config.yaml
n_layer: 23
d_model: 256
n_head: 8
n_kv_head: 8
head_dim: 32
d_mlp: 704
vocab_size: 8192
activation: "swiglu"
norm: "rmsnorm"
norm_place: "pre"
norm_eps: 1e-06
positions: "rope"
rope_base: 10000.0
rope_fraction: 1.0
qk_norm: false
attn_scale: 0.177
bias: "none"
tie_embeddings: false
parallel_block: false
init: "normal"
init_std_qkv: 0.0391
init_std_o: 0.00577
init_std_up: 0.0391
init_std_down: 0.00348
optimizer: "adam_atan2"
lr: 0.00106
beta1: 0.9
beta2: 0.95
weight_decay: 0.29
lr_head: 0.00366
grad_clip: 0.5
warmup_steps: 345
schedule: "wsd"
decay_fraction: 0.418
decay_shape: "linear"
final_lr_fraction: 0.0
batch_tokens: [32768, 65536, 131072]
seq_len: 1024
doc_mask: false
z_loss: 1e-05
train_tokens: 458300000
steps: 6977
dataset: "wikipedia_en"
MLP neurons of a small language model. Each row is named by its layer, matrix (gate and up: input weights) and neuron, and shows model dimensions 0-255. Each number is 128 + 32 x the weight over its row's rms, rounded and kept within 0 to 255. Numbers have three digits each. A neuron's up and down rows have the sign that makes its largest values positive.
After each neuron's rows, "fires in" lists the words (lower case) most often at its 100 highest values on Wikipedia text that the model never trained on.

L9.gate78:178137101145137162136131114085074063113091110106148091111189181169093159105086137095123048136116119133078087122174085157114124089144119136167147128099096089128117151123107159148126114131070122166181126154119111131172168082127162124116124076108127116084173107198133125176183140131108090092190109140087111110044169135078147099117112111166090198111161137123142171114162124089122125151115100120087142142079172184125169154088130124145102147075054107111141129125081167105163114105153135111134139095121105101062112074120194067093107162123104084104108119105072067130145095158106119127154161120080112072126090107119137183128154120092173169138113127165143152095072117082117175192108140146141143173112178148164110100091103191072165117117165086143114114082140127121100165150121071
L9.up78:178141116137131155088095142089074078125052082129112108118187124162100151116105148106119072111138125133105113179214064174101107145147139121169132147100076136110153160127117132139097150121122120171180160153129114125160162089116132099143136087081134120064132092161101130180115117126077134106177092117071063084060152143079129102106122097135106115130188112159161213143132102091098142170139116115121134129084222170112175173117092116134097125093079113155132135111096149107155101103190121118125152096108125111078109116093175107101103164124148103134065088085074106179142103135121169129118162082067087096095093122106154206116118134098171136156103128154140165124091141074110167177134106117123161130123180120126135144057120157040158151105183091116123145084134159155085164123128117
fires in: "this", "there", "it"

L4.gate548:129140121095100071127140131127112130149140124135171074125129074130093104074150138097142167094116131100233183052084138110096136128123150151128091208112086109160157124114111050138096065127105090180136135160131146121110094141062106108145100119112109085068066156090126148113126195158148187158154104106130134110149092137058126140101139155117166102150149140156175078129130108134133151109150137171176093091128108106095121114072129161173094084067165142144129103086160141133102151111150093117165142077108176147170164102155183145122133190142115149144153131109080100076120088150078097106117172153065128070105171066203119116028106105131154133104137095106138133147151156170104140152116128073105121156122085096142175160121136132089158124108093133162131103130164150126093071086090137
L4.up548:132124091093126140143115095126066089083149125125161091150053132121106102087164123153178140025120106159170139075156190175152188103124108107086138117095109146182147132131143114215137144140112085195077120110146140152092084134153131100144146145125164098123110125150144136167153153128126190156104124129147097121164193163159182102089135132166115096112163152104169144123136140168116113178142216162086133136190137145146125085092118085124115152082051043173149096124133122174175111161110058128106098108096119093156091144169134097155132155147171167088116125100125139111108107109123123089077176196036165117096138109125148129108132153128137143162144121104168141140134160108061148150152166161148101095124130154090176071094137169140089131138132139204163090134123105120163118110157102
fires in: "united", "washington", "set", "and", "points"

L19.gate588:089129154145089115161113112159148120124176080098164066104142149109170104118181116111140122150115123106162155159103110115114217053139116115107161158118070148095087124128163118139151112049114152126129151140125162138140126130100160155158110111093194158140157112133186119072039171189143114155093077166145123162140150093069162082105134138154141142088129120123152139088149101096103139129156143130162151168150117114096163132084164143132073194193089095178128166119107151149166118105121153143130099116135048110147096070132051067118157074137117140171140156149143147094135153202119135130146120212111156100157082114164104127162152105177135171098116121152136148130184095054150159105087166137140082121108077110090158099175143121131150205166153117166116123084133110204140105145143115
L19.up588:104075097105062070095099130121168146123140112141131117102127088191195111134150084136138096160165182104129090174132139083094162091129152122123139102102143083175123154138138121123162135112119140049091158186110129094154063156173181188162170117122136139071157154119128099097128114163193141135117126123103164155129126122116137100130109069147153117096109149136156078154093095138152129148123149177180109129152104133107089185128129147074122166113126121116115096106171134119078126120108138108135056105177101123141166123183144163090129119147166136086102131087117105173173081156141081117140172102134151148089135116189122087104094120129147210066085109082210143110144115147110136146059167163148068055062119089120093084160144165099115153150121115142180123061157151107109170155205170
fires in: "as", "became", "was", "become", "appointed"

L3.gate64:215167143069131097122113147151176086119133168144149103127122117079113109129143107132083169132120115123143172178153131105116071147126184154167115117173157116141095118129100159167128169141144135137148099151082138110160161148158136188085110088074097100163158089133134152123155144137106145157130133127115193158102062116162133107098084138136157174096110140107112099139139150155107226104090097184101134159111149103120140104121118103110109156159145068161141152098095125091126128125124187174125163128101088139160099132157144202147088118099150105131136155147095157174161097051132108062091150051161150120131128052137182123145084121183059089095068116135166142137107146037128125136136051126176165118083137127122110116060143112051130139167125128146158132127179171169103141122047103
L3.up64:098081149088140090159099146153123115155124131076129067151146092165165150095086124100165146175123162124114205108073128145191111077196110123109153116146127154128111165158117128121109148129096119154127178076110182049134095104105127084133154117142147161111137156167121115105147135073120115171141135101175143128112100132124177180160088158123094157158179185108163185184139072105110157111103156152128151136161165112123079151117123145172124104134123199149098114096075118109082157117107140134072122135105145085120157148118148124140179064168204150105134108158145134141171103162115131185131130109103092124165113101091135139143190076136152084085201143104101116074153152111111136131138095161059118211120058113130101073109168129140063191104099082132191138154143083148086121103185103
fires in: "new", "lower", "grove"

L19.gate135:174156086137107063089167141141143127122164160079089111139142183131106103161151178081136127138072117154070170119158114118101134081132140138112111130091124155103178126102137129129175086141086161080118138086137175136160126113126165047127091105142230173094142159115103111121133081144079132139106123134127105190067119129159121157154111142171185175080113100124082163119116114071086080079151178062136118123148105146105173135103147119121131188118102151123123156092104138119109143088170109134147148092190124160077165110198101162145107116069077154069126143101145124075095169133150155125073151121093120099160122091153155068202128115104149114085105160108093181140089107152039128130108109142167101142149083104140081125120117139055087145137084137168112133189116082087121138157105121
L19.up135:101146145147084120104148185101099146155167144124115099137129112000171121131140125111139194146150151107101149099158148121142127124121092106089171124119126147060158172093136139111123113092118104108123168109112042132124116123102159065113170140085089136147183123107173101129145156130081186103158128086074191164124121134161136094111106177148090063113121118102090140081158154165152092142069133127223114160122070120142116125130121175126124136127189159174088116113112135108118167086147127122131087061112139169143179137121113114110137168118098113176142131204105109143179120126182115131119112088106188074131105125203050103106092131043163158131142151137144134155135174158176166138170173161114106129117162132114145087131150129136142129145112114132154120070133084080150107137092150
fires in: "to", "not", "t", "and"

L13.gate504:123158138095114115136134145139141101099143136123127130145130137096086150113143093090153138120117185058141128111067160176118163162096161075178145138079122118094109054110102096141126102153089102140110135114065083082189112135134113121197148062117080172069164141134116107096126175156133101115130143127176124130044120178122154069068138181104175137072136160119143134033145098155095151124087181132095169112105157118136067094110157154110142139184114083100119168096105141119176145151127125147153138144155147115139105079158130107173142157133086127192074131150206089107154179106183155154162135171075089087144068124128123147129105123166169096129141151169083090086167088123132112037147161141128110119114128094099176090126124180138125155113132129079114171124173099124095075143175118
L13.up504:136157117164120156148079110136158100069149116174139100182052085084177102133114132148205160134164172130121187102111146103125151146116174093148114117078134095104113133156112080161152084126087164112159104160056123146166087088089080141167092167133151134081126137116151062121101129168158103153094152141092110089055140150107169069123103122132111120137146166117173100093152088152164155149056140159070123184144147141107124131069155122079081149129193117109067095114120136115184204063133164131146080109090136132182133136149101124112126130114131056140092117143153105135163162117120123122222098156159118123112119140101100206137130153126132183162193135148136155112162080111171106122118107114148094128100110187101128116114109213105120130200164163131145128138103102127150154124121175
fires in: "as", "appointed", "under", "abdullah", "chief", "former"

L11.gate429:140157106130170117108147155141110128103097088116111073136168138119105096162172128114167099100143168075129138073180122125094093190078108163141071142047150150152049041128066128132100131121123157115092108126068118110140094174077092083138118129118121186159163132174191145169150111154117138123126077168165075101131142125113125132131133133152084126103110099156139165127115117083104173186121128172208129133131138126144114129075127148109128136156126181192115160146089158125185113133189151150136148116131114179134096133124123102063116124154049116139137155125159057151090117113172133152100120024092188149116066159145198131177135131166137111097144152117112065135118177095140100138115124110125144174099164120137132154071108181104192173138161098177122150108129071162109126130104148
L11.up429:163111077164141120153150144177125150121132147160132163176139186114160130103143145158116148139124138092114197118199109161075091119100103104161178174106108093117090103140152123104124128158132110161118152049163113146098125097167132082109147108129140147131062152136157105142128151101160142131130101136094119097099157090163121077113133124183135129107134105163199137193125091165107151153121149143142189154159122119096154186072103122109127099107090157085128118112109134144111154151114086163126116060087184149120100200096080158094154192178132178112121235073122060158117077166117103169129104140160152178149137119165089115120135112107172081137095104096121127145089158095088146186159155102117119183170126165096154123132149206151127115155061141153087069122121137186049098172102132
fires in: "new"

L9.gate236:175128139122093065108159163119098130133131167071124101122141137139165148138135142224048132165145142131094089174134145085126106109133133148143158095132211171105087146097126162110117095078125086125158129117122132152120146185083117129115124161107137135124172158102132134140179136150118167172109147134076107137114150139121123148146183180112107138095111099128113156130138102151104130152092158118149076140197116166083084175144069144063211092161111111087105133090126153089152161082109123141110181168154104158133148132159103128110142167166136087147141099135123131142115118120102074118064161118115043094107169046135133105136150123133070150116174117157058132100081177072117139119111096123119092152147143140100110066133071184154092130091042112146104144066129175204096110173066103
L9.up236:186111111125110115097139176167085101133130183066145086109151154132123127103097138184066160164073111103142109175120101077143133073109153135101141085112179162100111120100093133137142087089124132118121160080120165189112118157074148108094099206144094091088139176089162147087133126157116122143146136117124059074120116134143095143098136119140098113154179128120084167146106095180122151140151155112168107084176162144107094150117110137095211116146166083148078139107116098083121117128165123134119172102118135165147089114087130092088113175157140080174080107152099167140092101086115165070108118155142106177074123148158175124093170162088057184142139096145073145131096220094099133134123148093169118128097159136123144152085164165148123132087110112190155189043117179166112125135084154
fires in: "new", "country", "czech", "comedy", "labour"

L18.gate491:102161111113070103135136167138141170090127084082157155074141162143153153090166103153160062088152105142098130170137133138153104130137116088087156088111105093125151077102100126195157163164105150122182181202040108146113112126135124112145116088129132194113194121180114137157140123122074113152108145162121116088120146087084142103124095133121154134161116132150150150176095141166110185109116149137100206105090115214179114114159126113092147154089125132099107156122103176122167158141168120122094111170185107147117090095173138136082121089092045097145138215117128054084108091100122112114129101114081117127158220113092127158159126106042100157132155153120151116139152131154096127137051106145106141108128145135141157140114116119071162039157129144100093131101125174153129169169133111
L18.up491:163134161137103117118099076127110197143125089116112105141133128167121052119107110096157124184119117116093157085146147114120116179098176152118122133146089114087144067124081130123118094140081099074146111090109129123137116102100104086135167062163107165126092145137069128128103120112165171195143106136143140130111128124087155131102103118124115161140107108129129105127165122158097128060156128169098129068106178152086156171119138149148129125137125165048174160135175152114114148116165149118107115156120138102108162080106204168117168127109121203148112108098129097117125144132160167165112161084099115101124220125112156153127142113137144172185105157163112048140147136045140125064062092090117054035103110145103083164109076086106125164147201150166199150116062156082129111153093118
fires in: "there", "i", "it", "no"

L20.gate230:164183116175149067124085093120085078145086105164189094154141106095096135119137106121112132123101093104125180046047123123162102150114114093091130080100087104139168201070142140042111096124140117105108155171139156152129172138101062135153107088161131088102141121098160103125179126115126145078115116127132153097117055123148128126078124135154148171153115136149125125084151102102161115114099093144126141140084149150088119152150116193060109078114157123078129120085135136122154166093131128106080168165106105146142161070142099086083112201142073168126165111159151077172135123111158139124082118070127118148196113094130122105156115097161087136051122111180085102141071161076145155089099091111205154146090103125118170155117068158162127129159103127105107114130101088134071150127169165
L20.up230:158086179112106177147063178120109100090134154146078136085160143113130075130108039075104127120140185138137182195152127116171080102088123165086219142126153167143155107161128098101087121109149139112108114136096117095093111113107157092146075119113054140089145125086152117108068132110180133130150122166130045163175130110125150109147136110116124092139109090139166096136106091149163106097161135197170171142154054067147137145154107145176112180147146164157120094223139131131117121136188131087159073120154092096161106137096108101154166127194166125151127143146191162163149140125125148191123076087112043083159169117153099146139124111124127132136160146119105139124154072123157153107138149192160108097080129189138160079111151132126096144113128135146122177124184115120129134153121165
fires in: "for", "after"

L14.gate460:170118148115119159088165124137115184129127122084183093081160138109140159093155141151121121132077108154090087131146119131100126152173074176095162157136126102103131113154107172089132147118123119089129132116086118062126160095113169175135128110099128160167201107140172073145148139148136134122147105174163169194127116152108130107070132192092192169063114156094131064120110137119122142090128169139153125153140154175123082167093126144075183082208181147075160138144148159167132138178159121097184156138164154139085090135147078053166127109121138058132093164133115141182092133121185154144116160148098155120152201110073100116157171100156139149046089145171075112095125080060152130162094167155105147120091126133127135093139146131093200108150154075081112127150115145141102147167141093
L14.up460:106169113144108064064123173141075131092121082139155119062167131174110170090113141095084112114097131128111111113153112103159088188128058157164098099077193133101200173140100126127126117162149151111141075097112147027120149161137110145153100096118142107127111099112155134106138112095142166164115114165102112142038128114119054083089124142101127119139109127128167128074139128091109154140125160107085166141130128152142188127108056182116126111198172156101078196166126109087121123139144116116135156151118091136088093179122178103206134130065098110111144202132146082175144162121159108134114126109119140167102113139114108160133092097139135105111081031086128200137139160117109075164070110143116163100090157127083165112115161151077140097121158100127180114164126125098090152141126131
fires in: "into", "4", "in", "with", "of", "on"

L20.gate411:101132127172087049124153117104136163100174137103176120166124105119151137118147094147122180078153153155148147061127168192115063139187081157125147157141117156119132145105114090164145176102097124068110118129113125176155134066105129137125104146053134091124189145145153080109149119180116097144091059193200097157127176131166161169091136127113136129092156066138111091171123126120092128084117107142142127052134135149161116099108175121059128109119132106090118079137156168134163117075091158150132169164125122117131130085131065070090143127111111116061136183074085123124118132090166129164153119142144112170146112081147086086156113135136139174116081165105102118112132170097110122091090157169149144096165108028122106075164106129105140138102079091161136188065081114153127113166162097
L20.up411:151100114131119148166079111091068116080139123077129127124108138126152073187061168133089207135125187117096144122134150159112156157094139157181082139113198131108086160080113116130054155171144133122105090105107153107124133113146133133140145192104112150105135154184154152103153134148134127039102105160161174164086136083144108064146109125139170117142125077146166079137174137115162167164134096177188155097078105068146084109103172098140117140197120156104111105141095109130118194139086129043117154114175156148178122128127117163120152165087104144121139143119100181066172148133141157190152128137151154094125122136121117141173126110057110099170136056080111133098189173126090104117126157127124141108192114172151113089134136139067106145077080127128106050080134105131140130127111105
fires in: "of", "on", "to", "for"

L20.gate641:143169155141114096120110131190161132125126103133157085187136094115182143106181093128136138142109130148103166109099147140140170153104147152137128133159155114094112182080126146103117140100149211104136114159178072127196098150104155203168141139074125143100184134160145103064107128134078159112110095148156082129175137118168121104082134149109174189112109133146255141154143154130140121153142163158119130116090095085104143135128111157025124108149105090112141173087099154148174167135172155125122124137104131159168174064121054076134164143114125106111112145120121124133133112115128081174154099143122127161115122128096086105173122118131185138046148127144078085077116121136102132136121167203122169132124180126081158115115086090126125175131049171136176179078104180125114113123173173
L20.up641:091108110125105131139138103098137167102116086163114073140131135158099130146118169147107112129132173120135151188169149139158150069144104152074117108151090141108049124131125100056102141068105175088103123103152161141119097107084202137127114082097070086118146099058123159089101099181112121151093110185077152133103119169119149065126151116106095159169086129080120163135114155138166153156108142118141158112077059135130152076082140157109155133090107079111084193112133140149181188133134203184094168100110125101085130191130071091129150126141150077126143127142123109182158126133124031168157115142182152099144107166120137096108089176117190175096184078121054151134142171124103178114118145173140115106092145142071128119060109103084140134157134125166157131092091143138107111140132136
fires in: "was", "is", "as", "and", "a", "appointed"

L19.gate136:132135172144124131111142127116125120120193089165094093100107115151082131159160058086092166105106160095189132075110161137129183114126099101142088104111055151133142120075089068133108125143132101110107150162103165113149116157115109063131101151123129179131152147128088067075134180134164164152095044120100157147104127153144132116107136115170099183094104106126159109108138141098140103112117134090189129118181132115060156154116122164104177170152120117148125123153093144034118130064087134122159098150153153148144136081132186115141093135090137101168104101171165108097120124068076147104131088181145125098077092045216160020094147106100099105112129152112170141157165131096160133136123134148093093164110061112149142064159107176142086136132187137146131121093160095130104136094113092
L19.up136:161123128152129150185102152158140105077123115117152117074138126159084069131145047079093153067192181093208120067172110173116178146107157144101113114119029193106127127105119115145140107045111103137116117173069161106099093194126158129120156141085177143177144187147092180095134144120134133108113103158102147172146152124175131114086130092172115097087103129171191150133136117163120163141171127119110125141130100141086099147154153094130107127142105072164129072182080121107146132083038141133186090169134141108184123077112156111159160163093119089154135112114160145120158173079125168114150086118120129123103036103172102106166129172096113116131142121098167143135132133179148091124106130128132110091134118133117150101131123152147118124149057126146157110077117089067078116154104144
fires in: "as", "named", "appointed", "elected", "become", "became"

L10.gate305:119109130185150098133133127167102129171116131156145174151121084107140184168129182141065103119108134182096168130043181126132072154124119113112142126129163137062096136146128124124127107089169142160150114085164096162172131136120119184124114134066210113068196112142101174141110166122094115093078088133089163099077140128201125152148162135158112130079097101121146164128137128086139115185199089099154154113170081091107108115147176080134117135157119178088105130085136154135168141160116136090131139122083088135125127113180141131109117174191152143115150126143160156100109174142150191125079105144105118123143130122241109143130090123129120060183153153145177077132126150091082091140098130146066135139153133093101138087108145123139175076167166104104108114133063159215105129109177122
L10.up305:131108088180131112105083105162102131121098082154192156144106076161095180118129170110087062136133095100087171103096148093156079180078095132121128083111156180100119139133138108105053127114174165096143170031117103124159174102096064162092061183116149086068109149093083147194108177122097156107159100132145154094145147118174096125115149167154106137086102088126129115202156085107112133186161070144138134128148158062155110129117134153131109090141162136129102115104139140158145139130148128115157111119068109116152096131145111130127129158154161166131118094137163150095094144112110199096091113118121132130129099153162102158163142185151109124140082114169145136159132181101126078140091163156148109169124174125131090079142158142131149073158150137084140121111070102223053148067169102
fires in: "white", "gold", "red", "black", "blue", "sq"

L18.gate225:173108123136093117138086135081091133090113121172137117150120127134155119100171108139132193106079092165056150134164137130140134169116135162134064145125134140079151133083073167097150127160064125165129187124078167137128158137091011181123155086163138195091160153154151105070180118114071127173118140096136162146117147126125127074087127110119158142084131118087105157154143137145092097097039175134037214142138144112104118101086107147128098144164118153115084158159104157140145141123133142186144136121119137163107137109198089070112119159145077099151156111116158074134115145147175099161144171088113136054158161085152128055183088109102109162148100134150120113127178142115133173179087145153119121074110151145159133116163141144181149131124122084205140116104151136165109133137143145
L18.up225:185143069123109115124055109196122072172111115127124092123197183109145109164141099092116113161035119169131152135162140046184126087111169156097150131093159134112151156142203150110123106161104141055137107124123152093154145131144134114109127080155094152100099128137100122063157176107096184147145098130069105088130114046162093098093125087146102098156057065094074098111142163146107089101088131100132118130149155092108112080109113141111125151111148163112123133133129111125127163162167144073081164099126123115107156117202175127108119190125118127121093088189156156103117160154151100140085110078140110112106132124091121088090088106165136100079130139113183136116154145154103071119145081094120088128062103121134071135080144133112199168114120123129128171152102174123110207118130165
fires in: "to", "t", "for"

L15.gate276:084159105114065153161140110140137058130122129134136107139150163100103159094123133089129086072155134151088115177086041114092078111124066130196149071097101095133096115150145135106175133112105090111114128155139066112132141138125187077130124127138160058051125049124112135128132131122098117149175114105083121111072082153085156152086148147121120136110132085155128170098130106135112120046071168077105120187142107124128147123167150138104155126142085177110157162055149141142112087178093125089146154188156141126068097098158130163088160141107044089121146133145160145101120137126100102140105124193169177126175176124121176127137114065111094126122117110156143135140130104174066149106107164126134116148108040156112097113189138085140093136146100129150046105154122156109138168095095093
L15.up276:145115113089077070173139139151079146118094122126137141122141154130096091122124114128164197169160163086110153119153156085181148146163208079086132138095066141114191132118130130170130109137113135136129150097097131068179114172092112155119095090134210142116132134137122140087137130173072102112089137157133176105221163108140115124113150116112084092095123119112118120124134151096142109131153133134161191111075072180138198088133150160099067090126150142104119118157074123142150079065156190112103160091139108140157190102070117160135134089107168124102081100106081090044146074124074134166141081109155168106143086164166089185155120105111112096128143061119108118138138149124163117174111122104124144126135118054106168158099171118063083107142141117163153088090203107149117139106121150
fires in: "t", "s", "by", "as", "time", "not"

L7.gate97:136068121135151137088083137145133178139156129116095178129077056182133119123099106113180104114135126155155055112158123119183124167184122107044154186130071140112150113209105122107168120144127160140096129099156146143136124140104093179140117104112111102120097161143098119139121126152105175065176126103068167147129167106125087157123162111173145125136131155141079104118115173078157122057047128126140108118141112095182225136124154067085117131132148101184153151123096133121146141136087126183154066172112106141145116120135181122128135199146094124161124097060152158099087098134121160094092104146098150173111165167166117120100106131171100152154204138103147074136082147130056132143090174068132155132148142105138117141142165151063109118123112091160127174143212083141101117139156115
L7.up97:123177135130112138195129040189140080112126123055170098148142151124145179148102121117132158168108101054087135081122090161090162120088094144139115123102114120077140115127120122105132119141094140116203130116134107082071082157195132131144049142085104157162141096163148153068176143114103166152092122211152188081128076059181093146105163158135169144106109108122144185118129118163084084088143154151132164141109133098099158135182171075152086102150103123147094121122183128064057120098120187073161127109126088123127162178164127134103081151125187104122118080106162163098113159073113143137109174113158070123160129127118081142139140116117121077139113110163116124144212126090116138107129137108152143191141110125128172125121109081096138135118148081159113109078122157081107137143100106
fires in: "ministry", "represented", "now", "copenhagen", "law", "charalampopoulos"

L11.gate89:156125132122115113182130123153102127128090141175131168125134119107131177154139147186102103081137129149071129127103126176145158128147084099124124064115061118110114096133108125102091093075148093102111151103167106161176122200111154106080131135121134157147179140157173154078150152093026093171065211148128145162136114123151138118183101132147102155090114162135150118123112127097071184160132088124090079125135118096096087181144141095138105073135157165100134164103139146105124152178151074137165075119154130108101138134046111099125131146064152128115114062081102139078137132145143099123087094098134143161109131134153140188074120161101178114121053160090142099119133158117199141128112155172077154152153055128148091060098070131139158072138105214086073092102118131141120119147134145
L11.up89:152187124130178139157145123127104151125068117111101148161147101155103104198149106148145170132065169129113139128116158130066140148121143129150162096185133179073133137168140128141105160130099158083143154130065145120129143127139100100115081159110118159180136203096090195099127126101099188116109115152119097115140139134140119095140132103140100130141148100116129117125093112116109172190129158074126120156204101079108121074115162115185120146022120110211113171125116112123101132075143132094131138171109098037099144176070141132151122117118087110117086091156065143198142137178113155111058129109102068115109125127127135139086132089114074145157162176151147166130119170133149151177118095126094086180158135076131127077089078131104184118136175184053151162120089135139069097123161125
fires in: "gold", "silver", "scored", "bronze", "white", "medal"

L7.gate269:154091138067151104067113129162050142098162120153121150145141160098134129111145137145119125088063148127111154146106123111177108122087086118099136125140190200133115061127079123160168103167116144156105151079153196147109124150061165139119143141140133138136120073104121154177121082169143052104080080081125142153105158135160144104106105086149095144172154108067113134163142133104172079067115173136159159125111104096115117230125084093090131124198107138161090116139114120153144156162120147086175161126118148141107102153114109114131157145146101092124120163113057208072106104141135163132092128131083150084104045147118112113138141051154146113182129154110160156087127088119102098163126150084092167172109136135142110142140110090162129137100134168119095044087112045163113128144082090
L7.up269:097108111126106094141175085132127152110142100107151163120158123160097099163120091171118139122123135091184159167088130068147067189174126169120097120184142114134103108142134155148117163064081164178127146142085116192096148110169173144147079127173156113090149157128075127168108165133175130172136152126153132158129081054115167145137149101131108118160115180096133160140102144135136139109088120144082110141078166145140143113141170098142159113183206099108104194129094140126179114150140179079117132150100156120101103133092124097139031179130102065167146150116159078103096131132172097140146114097116167084151174133085143153150063123084140104093200116131098153118130210120118060143121150096146082168117144068115152161067110146137208113138131114099179181154167099145086174110098134
fires in: "had", "recalled"

L9.gate191:163152108081157136147131127147124116166152131102112031106174073135089159105113163161115102114136119142117189119177128199093091092114132150197083166062128108116075137073089123100121130081184123117137156089119113127121172139068132187070194106094133095133099145168136124116112113157136166110134135192134127096159114172115112127084078151176074098136155167141144139181110135120075086149120149112109119092154188182130091200070102112043129119137095132150141167087133187118158213135090161152146154156092081137125128154126051121142130085119145147117117084105122171138093084142110119162090135055074139127097147095160171159132113131162091119134128117150080170093119169121120140110097120118119190147118178098135143127142109158119157164158145107118087095088167148180094167132074127
L9.up191:085122159136121111139140157147091123138156137099175139129113128084113095159159138123098112161127136201146127086146109099121174151130116147168145138095081191113062113132125124127107090104137160121092207105040144197138144186141095121155133128121129119150145151080127119119107123133090102145085197119176109124127074150095166129132153162158093107105164128139134166124121104151085141157097190122140109155180092104125012121087069112132132105151157128144109132149074109153106178135133095120096085111124132132117176134157096164177171150128131120040115125120151174178114112106108099225094142102123168176147133120159169059152200129178056081146099118131099191075143182126113108066148143080139136128089174102134162120161137135172154187163093129119069162091096120146135094096148141
fires in: "new", "virgin"

L13.gate110:073082132153167062123130132130104120111093084172158158125149104128189129151111114171089145114080115169094105116107134165187155197086095114119149093176117089123149133103081135086105157112157140148114124098108145130154130099176164089133141186127104183178180124157144102157160141129110140136165163081148110101080155099143119099162154087096085168114071151112108138068072084144070173100125086151134134077114175113114165190210116088127127091118119108133140172164147122137128210139068130116158148165183114125118121173170131141085087107201122085203176137113074130080191117108160167118113122122153156138117106136139160132118114126079166103127151180078076131122157156067126090214132110124115148167101115171084103097150110102078155123096162106151150140142164186147092115111132139
L13.up110:118147141148118118150078127152126161107142093123172133121124130116139094141131089138106094140141121119177119134113128085121176141087150183135194067141132119153162137125166147149107102117102096100173149176110171083125169146105080137087079152102165101091203149086164140142128195181091164148073137087145136156125122118094128130128116160150123097130066095111052143117092134134116141163146213092175138146171169172179131092138147127093105135099190110114108144167082156169101157093143150066113130163091107094085160106138136134114136076128124124163170111105146117133167210111156151110101145110150164109163142119119187105126097136120083156070044123156142152163102103120077154081205186073089065132097086120147121058115059068141145076163120127115132174124106104205088110112126150
fires in: "gold", "kim", "black", "bronze", "silver"

L19.gate317:137129081121086113125170140107148136140069182104109130027130133137126145163142153109119174107127080139070147135163143162088127088181167123119156081114191122153158130128134125132148098120118143171163087103140107093143103097155165152129116132114088085198157138169141150131077146103135150077154115145087152132191160105126155142132155079140146200128133153192117117181109161130082128095149149084128165055126221112160159147116159145145089120082134088124176127164084132107128144146161077116122188159126150113119122109109164152164119164086092151079093105133131147168108083148105096098098077146131098114197122093087112099126145109090193240141119154113144116088146128131132078177188085147088099147156113132085112082147152112107056092085164130129162109109195063124103121166101122
L19.up317:135146087122165106118077139071131159093111092131079148118107120091165139080118159147105135133153113114147132139126075119124077159130137116142121135183097163120157109130096126126090124112048122150176141085098153117159148138164160124129187139142119132186123092123101115171167088150099120141109109169155134126161148143172166121050122096216117175133097151133092129133116133188129155115066093104077120075091199104136099202142158156153127124130100144102128140172156148144145162117079168120118081090164134090102092106173106065154144074144129156144138138155094180078119049128144166085145147099112137141167187110103178201137085148142142129190095161125144145158095129166173084108089099129123191076093097094164111189074107168137160137141209128174121102179070148187155123158101120
fires in: "it", "there", "that", "this", "him"

L13.gate512:127128171083192176145152105120150135152169159100100100141158157096081090127127202086047128161112158156122195129177151155160114112065120148114131088129130177180065136115088157145123168133129156149142146117146188153108114112128132185121179118183133156126147132126108124134101116118126143142028187096149089099117107140118129109101143136139126146122114137164171134149096120112080138166123155056124159164146139159112088148050094132098140093094128143136109189080142132152136163131143120105157163198119185132114079165178126123087122227150145094095155204114169066114142110100104105131137116143143128115171165100113128117159194110119177119134171105065054113139136166057123157145120161121132135158128116113092132073131094181119129140175122098129072143084104162136044120161087124
L13.up512:112154109139155125102173164136138161110139119153125116143117144139107103117152077118138099139124145141111116068104099159148145194079140142148161119111087146137137095120138088132084160149089155146096147114121170081058106161110152103163156115169120131131205108105134156169172111157157120109100156115178072054150119123135145172101128172140081120086150180153129073115129108121174194156125103081122108138117136127133050183091098121096097106170150128149096158112102137171176154163155117186056132084100162188097068141147154134119097194118088106135117170111150161139191164071178155134116111100130152238136134135157176149136138194121126140135149133132133143150138169118097130078086195125150180204075151173147133151175124138146144133153214129137168145071087084164101079137133098
fires in: "new", "middlesbrough", "middle", "gf", "dst"

L4.gate469:118175128145110207118114116157134138122115095139123135130120135166165079096159103162148149162149133090143124097137101137108165131162091138143167154163174126144164170154157122161196170127174167140144198110118150116117115119145121148162151157115093130083149133163146130171146139160174185150138141112078135120126102098102146147127108123099145122132095131103143189123121132138122090146160086064108162109147164191134153154139093107101122145109141141104149123099143123121157126132122161180137144075104087208151114151080175134156182119119124088084134096087205150096140180168155070154119052111170187148149146121154157127236120112077039164162156113080139170147169114174122072185135122143176105105119169102095114142057158055064073135147106179048121124124127160156112096124157189
L4.up469:123135131098116121140104123109090127139146085164191110116193113158178092110125103169182094149116086138109119168168166147117085222094127141098117100143067127191082135129115148083143166112168131111099104129130092086248129132023184139151108181082102112101100070097146145178130130176149142126101119108112179097146086102134138142176111125203156134073132100129142120071133119097143131124102112132109138123139136125042142153114088176188130128175123089185141140167162117178113167127122064135110169136172144158132125147148163171123113133147149133123142124078167169114125109121146149135116140078111162074135136117118130093152070179140086214149170179076135192125142124148183093111111143120142120151112124126188133083158142123150116081122132178107158075131130098125108171118168096
fires in: "year", "won", "win", "human"